Weights of a small GPT-style language model, trained from scratch on English Wikipedia.
Size: 13 layers, width 160, 2 heads of 64, MLP 448 SwiGLU, vocabulary 1291, 4.32M parameters.
Architecture: RMSNorm before each block, no biases in attention or MLP, untied embeddings.
Training: a variant of Muon for these matrices, 131M tokens, 7978 steps.
MLP neurons of a small language model. Each row is named by its layer, matrix (gate and up: input weights; down: output weights) and neuron, and shows model dimensions 0-159. Each number is 128 + 24 x the weight over its row's rms, rounded and kept within 0 to 255. Numbers have three digits each. A neuron's up and down rows have the sign that makes its largest values positive.
After each neuron's rows, "fires on" lists the tokens most often at its 100 highest values on Wikipedia text that the model never trained on; "fires after" lists the tokens most often just before its 100 highest values on Wikipedia text that the model never trained on.

L6.gate404:104135197119161165127182106110121157108149097119121172107143131125138166098113161120118153159162131116109149153130116123122163105119139116171101119093181048107121138104160083110155120121058146153133096171121113143099108137155161115132128126105152112117103115115152175157112133156133141139138097123144135150127139132131144115134154143091114143125129131125110105142138134134109171095153088127113179108126110130144109164138147113116118107183136120144114145120147100140095121109141120
L6.up404:094103141120136149107131104094123166100138127167089139124145133101117155133117140174126133162109118138101102112108080112158106108097152121150126134112143113135152168143106146105144124138079103111143066177103110121133141127129169123124132086155095114132157137159146175087144129170173089144133123176141156118145095155112164120174124133084132129119128161149082114168123146123091170109161099143123112145159157117146119144078145135102121168103121136122137142115145129114139108142149129
L6.down404:121122162121163097118123118178161168132089141135135132116132146126141141132138133139147134189098156146078098137117091203123122135092137113142139115140114138160162109159132132105114121158129090142141114133140068078136135113099162092152120098151140139123117148144129169101116141110153118122122105129146103106126194122159174090108133160132134147092122158095097143180131120159133150147148157147121121121133121118090139083123114166103129149135110083125122148146121160124139138132093158
fires on: "orn", " mov", " by", "e", "″"
fires after: " b", "ed", " P", "if", " B", " c"

L5.gate94:174127127140135118138133154150126124127136139135129174103131128115085150098091123088114078160133136144124157112120084131130134131136104109121124132127163074113128154076158120110138111151114130156162110115120164135128127142113191143152116113197128106135141095170185187079156177094128084139083131151114141117150101142137111090117135147096121148163117132133090157106167091144136118134072104163129127119156123144110110146114134128136122121139116108128116120145108117109122129149110162
L5.up94:124130137143162126144094136113141123164109152092136121132149111129120141078105099140129145121151153148152116129103109129136129085130117111126133087102098129131125108151124135102178147123069140133114070168118116124144146176124131130172116138116071119129137143126140155126166116093149135118161130116121193134130148119146114115156143138086113052097148154118157115143100137122109121108133135150129076114091097109138085096145144179134086171115105130127128160152141157140117109099147174
L5.down94:118124144106136120147135131097161106188123152140136142164160114127132162116120120129138116138117163112130141137145144150133075116085143089111123176147107167120109120119103168121162141115097119116201125146101137135159091155145152138145097121121104150141124139134148158178144144134135125132108133124140194149115144115143128152122112105129088111122148151110140124125109109105152128107143151144099129149100108126108081058091112168109106158141150073099100190157127112161140134120152146
fires on: "=="
fires after: ".\n\n", "\n\n", " |\n\n"

L5.gate113:119125137138188119164144162114145157167155126142101089145104137106117122165149157186153120131116094108155138077130086144127133093131096140136127094133118136144153127118141099157147127151062130094152166117140110165094173167107138128081142106141172120182150103099124144164148123156114124159148129138095147156115130120137155127148125103139115139119158089137136137115126147150149098152133103152121102134127123125147147146110182085117119127096141192087130150137130142123149120134132143
L5.up113:143126147103152105112111157154153139095152116135134140130103143144128112175118140157142139158163126109095149111150096137087132127137128135132118110120148088142175130165154093186137073162077134137150110147132114130115138132123139123129106091113145096114129092169085145137162116157136177164109127150115169121093136142120141161134113121148102129127166121144175160136112159136118171165165129165116127130150129144150121144100175139130105131096110186104081142135137083133152149140097152
L5.down113:121121102128124122155113106127151084154134145168145141125175109130155106176180117135153116104174127134175149163146194089100106132171115145188146094180137109171144159120150120152139127117111091107132105133140118124159184115102151139162169164135112150122109130138131119146141140114164153125118105140137110097128136142167131140099110109144122137129203104123151133135146150162094122093149161149126145136133124125140125148126127142092101168107141099152088121140126126122137135107145118
fires on: "202", " Party"
fires after: " ", "–", "\n", "-", " ("

L5.gate321:131147129081157158178099155128141119115129135147144133130175172112149107141123172128116155112147080117149130137139091092148118146160126164129138107066131112123135140119111137142100130156121113143120096089175130137121172119109168107168122109133148087115111144176128128101132119160115162122158099085155120077100136133158102157080159141133122096165173117148111162153107145177120105109165152158127109126145102148130140130119152151156124147120135164159105126116158101135129134105144126
L5.up321:118193113110144149144139096111147098122111138134135117138156113121159114154160149100128135143154052108126144098122122126111122147112122162118143122100136130138142123156121097099120077150122108120142120079147116121126149140114182091150114108134108094128105153137085104142104144171132181104148118111097141108105140092154175177128151166112142091103156125117122162170119142119121085120136114170125074122120160148118119183127160103144134161126113154173117143133108134127146113147162142
L5.down321:151109133113144103167122137109153131130111127145140117149127162155178095170205150141183149121113128127143134139150166120137114151155136142140136126097146117135124182119147160148119165124133113115138143118137137168121143130110160113195094109174118118070135131131132135147067132145128170084105098105127112130093128134139116137140126131106129099145154111134134106141117140123106090111155145114112136115148114136098152104071157148132151198112125166129098104112142084113163100130131149
fires on: "201", "199", "193"
fires after: " ", " (", "–"

L7.gate164:145123130107120112113160108135157117100115136155128127096144151115119114146148126132099081168115098118106136154110142131121143171155158140131178157160103131157158128147103122133106130119147093125130094107096100095131084132142134123125132144141108141148100080148131129113109175130119104095118154146150111142127157134156179166141173181120170145124165147165169141141160130162122126125107118087113126137139132128169118137166167111164107107157130150091123066115150138184130106075128142
L7.up164:131174120159126149114148151160172096155127143097127131113143136152139132169120100131126136116083138137132156102153133151098140121140083168151145145139138157164133108178161121122168174095089120168137133115120113110165136136132103156107159106145156117146105142152123170161139137124130100136126177140131165116105111122140157119154136112121107108091111106138188086146091134134144150164160141126072111135124109089132145138119141124118145100178083161113101114135149132097182111106123131
L7.down164:191143111146134108149111172141102100160106093121156116140111105141135173151154171134128102096121138079134103108111100098166106143130068082168136125144129131107119067167163147164113109093097122132148116102126134167115163125164120150129176086122165103121139128098096143140122127128137147127138112125134136121114107172126107108142113091141109126113143131103150117140133144102092144149146129134097134110094107164116125168112148090090122163158123134113135130132118185102158115131141105
fires on: "er", ".", "i", "ex", "ward", "ough"
fires after: " c", " f", "c", " a", " n", "ing"

L6.gate406:124120095100137139072145103138113118146075088128114133111091105150137121139127151115131126136140148091120145124113110145100116153146141130109153096151117134138125124105089154105169160121137143160122132125121159078112166086122084137128111161129118136097123131156140119134121168105134107139121158171091091114151168138141125098132139155059164111095149158116142106132111156122103120166177123081149100154079108145111088138121139109169144123125122119149109093180105117094155116122094142
L6.up406:111101140135119114144102080108099147102128128149125134065103095139140159117118093106114100125121080090137119135108101136149113093145121144119133114131149145150132123147143158130110142124131141125116176100145157103130145191091139112143137146163122138122131153116132105163140127137121094139065124126163150162168111110102150139086147126093150105115130129167110109092124101145112173129145122138065120129127106148069100141080141142124104078138102107105154181089117129123125089141122115
L6.down406:113158101114090154145112054165104109120093106125166168123145136130124172137130138088096153144139149146123120115119132118140129137116102152112117153159111140129140186119134166118108118136154106089136140149128168123139100127128112147092111114103137174070150096132127109177111115119151106123145098124119100151134144112111121120118128081140127158144111121157086112146076156128141147140116103138100098097096107103150185141126143083118138137081129111115121118118149160128181090124171133
fires on: "A", "C", "P"
fires after: "-", " (", " =\n\n", "S", "T", "\n\n"

L9.gate129:160126127104117091138113133134147114072162122138101170127120122162147169142166111076126121153118199111147104145114148073112123121095095099099118133098131093132126122163103143120096078140156088124168157144120100088155136167146149129156142102107161073100119149094152100125124124134144179155115128136131149121137126128114152130155106133134115144189152145141133141134108112118137113138104170155106145135126160161096113114133140127149145111122130180098135149154132147119127111144092148
L9.up129:138142198129146151136112157162113111119181173139114115119127129158125156101170099101128150103167129138093129110100129112108115158100095098138149125098165135128110087109135109141141083093132100111121144126161136099080125173142115136150109142076099146127129121084100154106121142127147140170175156145144115089113103148103124144113141110164099144152132093112110109166114114089158139135144141135127107172124160126105127131166138117138145135104150156114097167150146118152123147142130183
L9.down129:110143113083135100128107155085110130128144140133129086164146159188106128131144133142102138152149102153099110118126175095167181144151145112122137127105118128146112132149130136075170129146130137138108133112131158091108123124148163087128131164104116128085108177133133092108121122091136176128135123107111113163166099070132120126150092159142114127106084136126126175071138138129106095135133082102131159129156141078113137120127109134143139142142098087141113089094124143111137121116103125
fires on: "y", "our", "m", "very", "ight", "et"
fires after: " e", "-", "ok", "av", " N", " t"

L5.gate255:139114117090140116116091166120155128112123121209110119138105097110117166110137159091130110130148078136166142098169111132153126150105102151110141078122117184136133174123099132108143133136092113122164110124138098133109132114106108133103142137102158108124124124118130132106153113088179103109115115142139114128105161133169132101127153108168092138109155111127116096097168114153176132143096154140136117109145141150186102098121097100166151120129108101140157110146108158134109122099107163
L5.up255:095162127118156120150118118120156136122144119135215130132183088135110098117145130110126130125132114173094146076156116137144128118155124149170204132149153133141146139122068150093116145153089121099163115110144122117150100154120150153103125111083146131159180114129126132109122180148154164130151078127138134130121151127136148095103160157141119120142163154157160112145145109147137147176120143133092135140155150098129121112158136143115148133103151124138132072134124122125102116121122131
L5.down255:144135131146149157124130152081144107105112119113159086109136138109113137109103155127091109158183127147127136090109111074115122119137110103151111148113100119157116102126120148078124121144101140106130170130116123113110142077110153127117130155177095116076131124106092138099149118123147117113177139144134156099125115127138134099126099141102104097135134130121084171122062126118146160135089166115134195125116150068181147108118115095140116131139130105097100092124121150135126092142123128
fires on: "|", "-"
fires after: " |\n", ")\n", "\n", "\n\n"

L9.gate304:142088076137161126131134069133163122063178103096124143132113126144184123123111064101146122115125134130089105142145124132099092145181124114148120138145090132138136128132115108108082103133129131085114158155115116099125133164189101135105095105119173107114109150094132121139148135163108178124124124085086146144119113145126152099102125113155118118139161136123128132145135125142105093124118126100102134059149150149115124113092096102111136120150122137099107154129114106131138110120112136
L9.up304:098130121102086130133156128151151098127164167082142133118102110120161102145186132142117107128101113123151130122132182139136136130165122115111088124110099166104087133100146130097127160132097156148143103120129098138126124097147156114090138128123151120147146126168117139128095142118154162156153093131148108138140159140141140103102117047131138121112170120115123112134178096145091115152093129129125135140122127157187128086142110142121199114150118164156120128111121157106174129145122099
L9.down304:152131146122169113093162131107150107117115130162135135151112165108094172112126134079120156133150131139072144129161121160118111145108140098147102138087104105102100138097124107151133120099147097123088104122128068141120143147080112151130111105100121083093124160119150119095131132135141112086137117083108117107144113132135116127131134108090132090102150147143111073146096122124103141106131109143156137152121151133106127127139140165185132079183165150140145112094163124118134096147145174
fires on: "ar", "l", "ly", "al", "ol"
fires after: " p", " f", "ar", "P", " ear", " O"

L5.gate134:124123160110138128147169135155161131146164128119179134126133133117121174144134135129139173149146091106124122108090129105129123099137160097102115140150166075112137083129094110156129091124079097118134125149185154096155113116114144104112098118139127100163165099121126146146166111090151136095151074147145107127145155125128148162143155139111126182102152135152108174162100156143107165111092137080126129111118150126161123136117142119136129132120120128091128143158113166132124145156138184
L5.up134:187155100140111098135102155110126141164147158149153124129118134102099109110129137120142111156178143110110090117107115101143109102100122094132160154110127134114103041091123107127114138143085151110112131153143122137148129117116148114161111099094132139130088117121121185131135134090138162105181124164139103096154154126123150131124105138103092115123129153144133154171084147103154150126141139108153122139159156173179110172137134165099142118099155106122102132150131123145143117140114170
L5.down134:130127168135077099093101107144139108142123153115173112130138087138184100152107155135174142164172147095143101153114125149118154141123092161151144110120150129097129134137100132086102125132086174114104097173134115105097119093088126141117119111128174148102103092120151163117103103138120106100163094114126117122116137083131148121156141196121131153133095113116142092143124140118136137083160130098126160113142114134162104151126139152126128117126117094130140131137134078174146121132101151
fires on: "orn", "oll", "pen", " Can", " sign"
fires after: " b", " c", "if", " B", " R", " C"

L4.gate196:168091092160157125114101126103155122148110111093184150121114100127135180114116092132125098129108168134155159097114150108079103108158157078107070132110138090090145123077121131080137139148092153134134083125111143123127135166134134123125122144142107100130145101166146151118150153108105101120130109146111154108146128132184121119104124120113126132148122139078127127118124118111129128136157171157110100154100111137135082130137118143152098163139095133169087148109112134145177123103129141
L4.up196:134093111161135105123122134118159118141120134094129126097137091114126157095125129136123086135140170149163127058105130123124112113138124114129105126165115069116138123104129138102158118112088141134179089174107140103126154155167164090144090114130094081125126165138168140116133143115098089108156093160109122129144118137157150079111110091117119144106131170114139116098114120101086143135130132166117120129091118147139094089094075135143118169133097134136137129114115143149146097114142170
L4.down196:139119140114137118142139143115195120150106154110135126134160122116106160100091131140095090156112170141098149115157156114150091147094167106121105188144098098129090137101134110100160145100079122140181081114111160128155091137128188121143122132144134140151124156151134150124152138134121106118111136120114183107145145130158108113118148112128105170125123149117101138121106094116122126093153151147138155184135122159106097102109104149118079174137122097114103157133140131151156139106142137
fires on: "=="
fires after: ".\n\n", " |\n\n", "\n\n", "=="

L8.gate317:125165132160100129105156148094134129099127122094120088110138145120129167138070077165086140169120094097111105108133175133136123125130124159119120130117165137110135095138094114170114148122143142126157163133115147104138159103147163131197121146135143101099164068104079131118126133096163122152197139117126142127133146135135167118128169148105108098141134103130126133094089139153124124115141171113112154160135086139120119111111153132127109140114119136103143158132134105096113079112138133
L8.up317:129129135146124106062117152101156113164141116138137136135100119145137193154119160133119186176102142120129127128113183141150140136111124175122129156160152101097153113100103116157143120119149147162100148153094130132133110104117143100126150129148128151100118105137118114104123150102142120131132134119154128152114136146116166098138194150105101104124127120094105093070126124141110131124092127137101119148143082126154137149153178123174103138168115101100175084121142108083137123140167133
L8.down317:126161093158160112120103145145137103113104125165131147186120109161127065161102118137157091176109123129140156125148144078090117131112117161136120129111103132090127137152097139092135132108175076156163098141165119144142175142120112138126132128132107169130136143109139138174091108126114106114112133110136108159137150112110139091116104127176085093140151151152094088164122122123084155144158169100127110136142139093094115146124157116117120129115144148105107131104146128141177115123144147
fires on: "n", "m", "t", "st", "p", "ri"
fires after: "S", " s", " S", " K", "al"

L8.gate311:167103099108138135140127135129077107157086125121149143136148146112135131086113122145150109120142112133145121156096131123118130128146122127114167164165114110118151118116112156157127125176168118132165179104169144148189107067121174191114152133164153099103125112108122140149157123142109148133181148153131140111153109122144136109119096150138097115170117089120143154135079118134147142108157147099088095125115137115179126100121112130120131113173143118164113120126097178114129112111117104
L8.up311:116133086133166152134159093100112105125100144107123159135128130133081130122151140152148138148135126132169146101113082122099144113156097118094131181118165121129139139142110132156124127080099131151146111155110113135136140114121113173127121177130139178135153148140155106153127139138073115140117117114098159164136121102147146091125115130125076149146159197131133132151172161118166143123101133112112123129092137146106108191108163081155122161124188132162114141143111115140129133121154105
L8.down311:142170110151103125125146143157154176170120121158175206160141126093142130125166107102097099131179133127102138118117118138107141144120159128143110112094116126146133081133131138137127150081106093116110145158102148106089120154108119168142168126166134124098152129129142105071129109124111143126129103102118158135152148163093150121159158148126080108149120101115131117133126124128171105117162151088157133135113104124083156145141154111137128162077137129106129139126119141114077121109152153
fires on: "il", "er", "ident", "or", "ak", "us"
fires after: " bu", " pe", " acc", " inc", " so"

L9.gate204:136159142131140104155148130141114119144184164135114148108113107127173139118125148177188119123147144084100113119105150152117108132114151122151110151161133178116137100132112091151070133117113116105155109127161160101137133134128111154136116180128147162129110106152088184077108126140160130152109088145100160146111131150099115148118114140127132151151122118155113110115106115148094105093145127125107150131135152116129119140172139144089069102123130134096150143088099131152093126100130186
L9.up204:120161136121091122101141151145171087095136167103155106149140107060100155106162174143160123132141102117126110160123163152134121204111134094150117128130109167170102103153135117132155144154133106126139131153138142101113178148103118134102118101136153131098104130099146135123100115127121126129101105132133102126106122124128120110085141121146169125164145121079170141149099156117132140111080140138118145062110101091124111143132129116122149155114133114136141137139084150105108118109172083
L9.down204:102106176153140145111138111119173101124158142125189155109107115127142103153105080140120126124161148146118151107081125118107122122078141123151146126153103100128128101124115117139106110153105144101111098131132108162166091113136163136193139147114066134086163093138124121097064099114121149162110123148143135140105136120126141131117096166098133182118133131158143143131145110168137109129159111135126088149157132143138118123126132109065125116142140136119123134061124122114152148165116136
fires on: "p", "ild", "l", "ro", "ew", "at"
fires after: " he", " ch", " E", " e", " L", " Ch"

L8.gate432:161135113117146125141141130056128135067124107101126112110135167137168114105141088145135100063107141109113109152086118113137150170131101144158123124130114092098101161170101104106095153125134162165107131127157107170138083130128150118099120132107142103111078098147126148107090104123135134140149120150184131091162124146119128142108143150131120134129127150131122150128152161133102129119137123157107136171140116135145128100121163132072082087147120123100112111130167131137140149076115114
L8.up432:124115116113088152117103080122121114112101117134130130162095110093153114152115120132132127155075149123134161115083077131124135100152073096120087129132116132131121152111140144146135124165128148129101113109128108119144129114145097081134173102126146143126139112125148139095128108101092134161128111125127122149104119109172124100141123148091106148126119117116148138159119169141096128167153119178086108216113144118148141106114150127144109120164144186126132116116087107141141094190162108
L8.down432:108128108103097155130084133144108151126096141128089125118130090122139172160131105144091135124124176114132164129123143144104141145145101157146123092125113119113108167093117127115122097124122128172129087133135076135117131117137097117159133138150119162101141126139114110124155116159172120165159096136122100144129118137142095106173086113120107087187128154127154139128115142169108095093141130095192118182144141159109098109135122159093110118109167100126138098143103124088078138130125159
fires on: " League", "ame", "ce", "ames", "up", "inal"
fires after: " A", "our", " N", " C", " G"

L5.gate232:122137136127147160156152109136150111120151130148097156111103153117136118139118161158138153115153082151133099103121105119091148120089144126145135074152141105113154125110102110136098136122117110145114121113141104110107124159104195131174115143135139125137116130107157147118118116166115102091156116119103165110126145147127144145124177141092126125123106081126128121156142153116115131112143113168161126155090084109133173137148159115156181189135090104156140159129127173047140120134137096
L5.up232:150069130099154083110151169146134130108103122173145130164148157144137157118160088080128123158126137150147147122165131127138114156104106088112160170148089132144168152146133124105108142135107124124153106155161120138139121140184121084112173135141092121113113131117136153165139130122150145166109121150162123134113162103198140164081126118169114135116126136142139117126137134142117149152145158136168134127119139134140116168103162111139130083085124128134136141108143070156109147122146088
L5.down232:087145126143124134141114101119117088127122142113129105120118108110114117118148148117144139136107105142143094128091116114126118154101138125144111095152140126124120113135123099150168147124110089145154105145148120127115144148089169101154055118166135130116125195135133102102118136140158157082139145106141115088138170150119095138097146157101098122115126099135126062128162143126113130103142066144181138139110135089125146124144176100121135179133141116174122088156108145081158101086128118
fires on: "198", "197"
fires after: " ", " (", "–"

L5.gate245:110094131139126092155146105113108104141108157158116175104122149122093145157105115160131119191133127109175106126118157130171143116137134146081154128124119114169170129129112139116137120071119079156116165142114101113133130170118098136142133146116150130149101138119115149131139090126110150153153100110109139100114146135125155108075140125100118148135200076165155100152119134160110138108146064167119136113173122135102141108091168105138131137153109101126115148152122128159134116137112143
L5.up245:105089127166106093163140123123119108115124106168118159104140128119095132136116145150156120164110106121157109123113131137154109142138146147084167122145087105160168151090125151122122119115089119119113148124153116120145114181075089095130152179103142151152131151129136129118144112119094115136148120106152124094139128139126155116112155147150137123145171090154135148164117144142132155100139105121132101096201138134093163080114181114113139125149150100155118167175113144131113111113070144
L5.down245:139140155107124201102134114140148169125106137095097100128171105133175125115061140163108150119150165144087135148126137099102130136150089111154119102112171155095119113117132130129117107159137106123117137151143119122111136077133139131119103132115102145120089107158131123139109145135131135096082111121149106099118170124120099191158151114126109101114130167140155177103133108092155093140115152149113130146111120144096073143148141151121151127135126100112148140079124170140105156160135122
fires on: " On", " L", "ish", " At", " A"
fires after: "."

L9.gate96:098137090094117104119152158102169109113132113067163085111118100140130128167116173142122124087161137161155178120113133155168128094144165108081138103111135101111131133115103163163142121120126148147083128137119138098159168170109131109130128123104136138127127118127138132145160122111152099100088150171100161152145113129142095122148179129098128114130153092152138137115106167166114083114119106127155149119138117151133101122138136093152122110144097140168116132134114164120140150072108097
L9.up96:147124167087086148131159141132116104149130124112121076134147096067142103117130137101165135120151136123162107150116138124128146168151195154123125154170128138135116128106102115130124106150111158128148132129143133109157132151138115093136113083106114091111094142110133157177124120061160085121093145130110097117138137151142104127155128111129150110109155112141155107160133166161147080102086109130115114103191168134125116128133134080137146145131142121113084152138149148135138169119128165
L9.down96:125139109135162135142151124123079113096149137123120094115118146112140117102157117091139127143080128148119168159146141080148192135103144095061097195130121106099143113113147144128136159158172154133147117113110106087130162113125117116115141149135101128128112128136102128160102124099141145132111103096134128113123106101102125072177173129132107131109112155141142153141182165105154111116135085165121123137117107152132142131103084127160149163145120103100116139142120097145118144128181110
fires on: "j", "m", "oman", "ren", " ass", " Ass"
fires after: " ad", " R", " F", " Ad", " in"

L8.gate285:082141184115114173129119094136137110130122099096158107185133115133125136127124124153123176132144116142115122128113092142130154128133113169109120147139182101148138132107114127132121095109151132139140137101108124106139124109140130157101059162154138086107108125172125150121139131125156128119134141088121128152088107111142108115130154173147110073106138146095111152082146097098139144116111140135101156118141135168127157147128122144136091129116106091124101196182104142137070132103153152
L8.up285:127142140140143106134163126083131129072126132100127136131130131194108132113141157137117122093134109134115108099154153144109153086148118144130129115110138139134194078110120106131135144114185124096042132102093165157112085141114113131122135163134116119101126146094143145160095156112164104128098172140129149115144124148133103121164166056110104116105095150157130117109098137129118152111098159113121125142176101097120127103083132133126149131128121099132133136090147135156128117131118114
L8.down285:106082155124097118124124115110112123105148109126126131142136103129098097146177182094144167149113109145158122111140114063123129145145123114131099123130105112123114105100156150158116079086157123120175119106124130134117154092130116088111114125118184128163131141146113110111098115078121093131151096108177095111133153124131156095160115130117070134130129158137166156173149096105136144106103123084092136138131131145164108122118122165102128155154152095107124164119132148146164115102158131
fires on: "n", "l", "in", "il", "he", "p"
fires after: " W", " s", "k", " S", "s", "ight"

L4.gate280:104136119138108133116127120176130139132152155152117145119102128096127154118110134133137164159130119155170119110128155128118105201092159117142122139096096170151157107111095123088126081145115171107074135150130148097138098157160085136142092122111144118107118116123191143108160135136154125133119097078123109134107115156143123100125135142160107130124148161171130124109110125141104149118190192103134117122104124106147129172130160124099145155156129089131088141118085135122129159145123127
L4.up280:109132118143119137144126113181165123126129203147088128141098120108142120114138115151175169159116153146141143104144146135168103128067170090139133113097124108145105107122130085151148119116091158112114134191117142078122119114139081133125116092103105146119147138113178151135127124136124159151119099142098125101069118122100171115157179152117131109095127122134147124102093120152139120140128157131171118131124126104122152141134131176115111149100137094156138156157105133095136133146097135
L4.down280:138162136156080141124148082153124098157118154116140137136166135167146107117111182172162141142113159168112142155130137198114089101094154138122132120093149116144120105109164120159066137118092113097156089140121089115134148128123126154120121092138096170127102190126135162131121102136143142143117159130122122109112140140130136104123113157152103137118137125117148131123117086101147120144073112121130133134131155094117115159120124175122121132106121147088134136120109111118128082141057132
fires on: "oll", "oy", "ann", "orn", "ould"
fires after: " C", " b", " c", " R", " B", " T"

L8.gate51:153161097146108148099136092097134122123089088121128105169134174101089152155106104154107076138149130151096080123135096132109144140101105121165092092093157122145174124165132141152145129144124149125151125109106115165130124126120151148150133108097167153139134111112149108152100082136065127138112106087126111136148078136099111127134100090162123119123074141085122145135106135168097129158123104139155146094134144120127091109110103121114115160135099163118113144138116121128122134127175147
L8.up51:123125171112130119151148118165144128136090105121131139122086174152136171097120094172067112128166113140105122095111106141105128112128110134133119156150148126183135122154132182130136110138149087166094126157119098121111120163138143148150106135146117170128114134146161115178153138147131125122112125117108116127190119148100132095137134154167095144126128091095159182123109106121148130131133132094144132142132153104076135150098148155146142179120131139130098108126088121079122086143144160
L8.down51:146139133112092111111094136151129152148123110119115175117126140105150085159144134134124136064116149098128108124133135084148136182125112086138126119137110134133153138112109105150108137127097130141117152082151157106114108111121153156133118149156098121121162130125087141129159139139145106173194158144094094114129138131120119145128103136116089102096103118111152135188158115115188143130163146114059178133100129140162153131135132095090145139097138102172100109133136113136150135148094116
fires on: "al", "ail", "el"
fires after: "ed", "e", " med", "ourn", "et"

L8.gate220:124147112103124145119156069187125131114115138116129176067115112120141122126105131039135119159159161173131105113117146144164125143098109125126140111125122109168125119126072131103127138095146143142113114161117107164147108114097135142098125170119107124125100133133109144162137121112141128076107147102138147163075151127139162140111123102103155127130146111165089111118146102159142140120123118102158113160131130153128060162154139142147166102118127109129143138116126145087133133140093094
L8.up220:101143154135105139099137103107127096168123137128105117161143108118136105144147108122114159134115147127131069099114135113124120092114112173145178110139087162186114132142107131145156084130120130099088177123118129132130139122076133110092138144141119144140111117133156123111142100159146108127173172113096111181137109132149130134153129099146125079108104108118141172132136125151148156138127137159098093090132173114112133131112127110181105134119107147074126113118121100106142165132106059
L8.down220:123065079122125170119135121121180130123142121134128145130093128095138165114132163094084135164156071112148104128111101058122158157123144124128139126127104112123156143175135141141110105137127129138075134134135154143146114111098124140140140152092126112153088147122112147112089139136133170124085087145134120122181101143088127144104159118149160134173129118120114110128132101129155164144138110134133150157104126129123181134175164148125122161168170092145151142126141156114134107153138134
fires on: "A", "E", "ag", "a", "in"
fires after: ".\n\n", " \"", " (", "\n\n", " =\n\n", "\n"

L8.gate70:149138140097104117150140125125141139122131181136151106103145166088115168092094135130116124119129131105109126138109129109123178096153145103111119095092143111123118156123176143118167137161171129153125087132150109097111143151114144123124131144123124119111093146146154169206123097121139131162136110106181181159126109109111147137137129093124099118119158124114137127134121121111125164113070137130107146105109119123139167079185119092098106130128166132110130089112100122104129146133111192
L8.up70:112089107162157130117101107120143151120160102109148082140083123060090180099081153151105141115145115136154127120126121131136135141106152095124129140175106099115143095125084135102115175139080161123168112154132111163131138148164141104124089128113161140142159140111167109156098160140117119113159142132139121131144110106168124130128166087164063140111102124080139111084136135124165123114141151157131129146122128113125138132126105111151143161125121123089147159112137131132130132099155094
L8.down70:167126194132082141137126118157137119171103116129154099107145128130087123103177127148135145123156173157161152129115098135098146140166100126167124112142138133137176141107146169130143059141127109165090118114117107136122135157134111142130160140137153142143127119120160123155161168129143176130146131154160147165134078148120147115153091121088117122146132167116155113154141150131144135149143141136130130094145130152137186094200166110154111098158138148115144148133126100135125123126138131
fires on: "er", " as", "and", "e", "ra", " As"
fires after: " P", " H", "ed", ".", ",", " Gr"

L5.gate14:114123171125171135126159118096179119089159104122124155129122134142133096133113158145105100093164131103112143077179141103109112161134133143166167157124152129140145112118124145131115080170106130102133112099132079112108144108165124110125114126127156179089121099096115124102145142149110151114133116133133109139117126132115117101097144083106085147114128142125203164127115119115141152144116183115132140172139134124104166115135128122115161140130137104141101067159085129127172142130122111
L5.up14:110142131146144123097143105088152120140135086101120152136141097124115123142138168143135089089143136115127145077152128083124155161120138131139159132129156124143142136111091138114126097181101138085120117122113087152104164139177112094137127163160134117121132100092144122103118125140067133106099109130123115130124144166105097112120182134143105171147157148108150146128131099123140174112134182147105156144069107162135173122087119134128148153137139101141097072150129129137162133099106138
L5.down14:135146103135138136126155133134104145112088121129130108129128108119116135154143163168128114133158096136153139064118126064114117170102164091153151147133106086098145156120097139146182132125124095129162162104140112160100150169129156107112138157157143178074131067145142116087138110128127145103111084090136133111083103162151085109149132137115124105141151074118138122118124086127130154122145164107164133115137132109126112107091127145118132134125165109095153093152134124129150128141122109
fires on: "-", "|", "),", "ount"
fires after: "\n", " |\n", ")\n", ".\n", " M"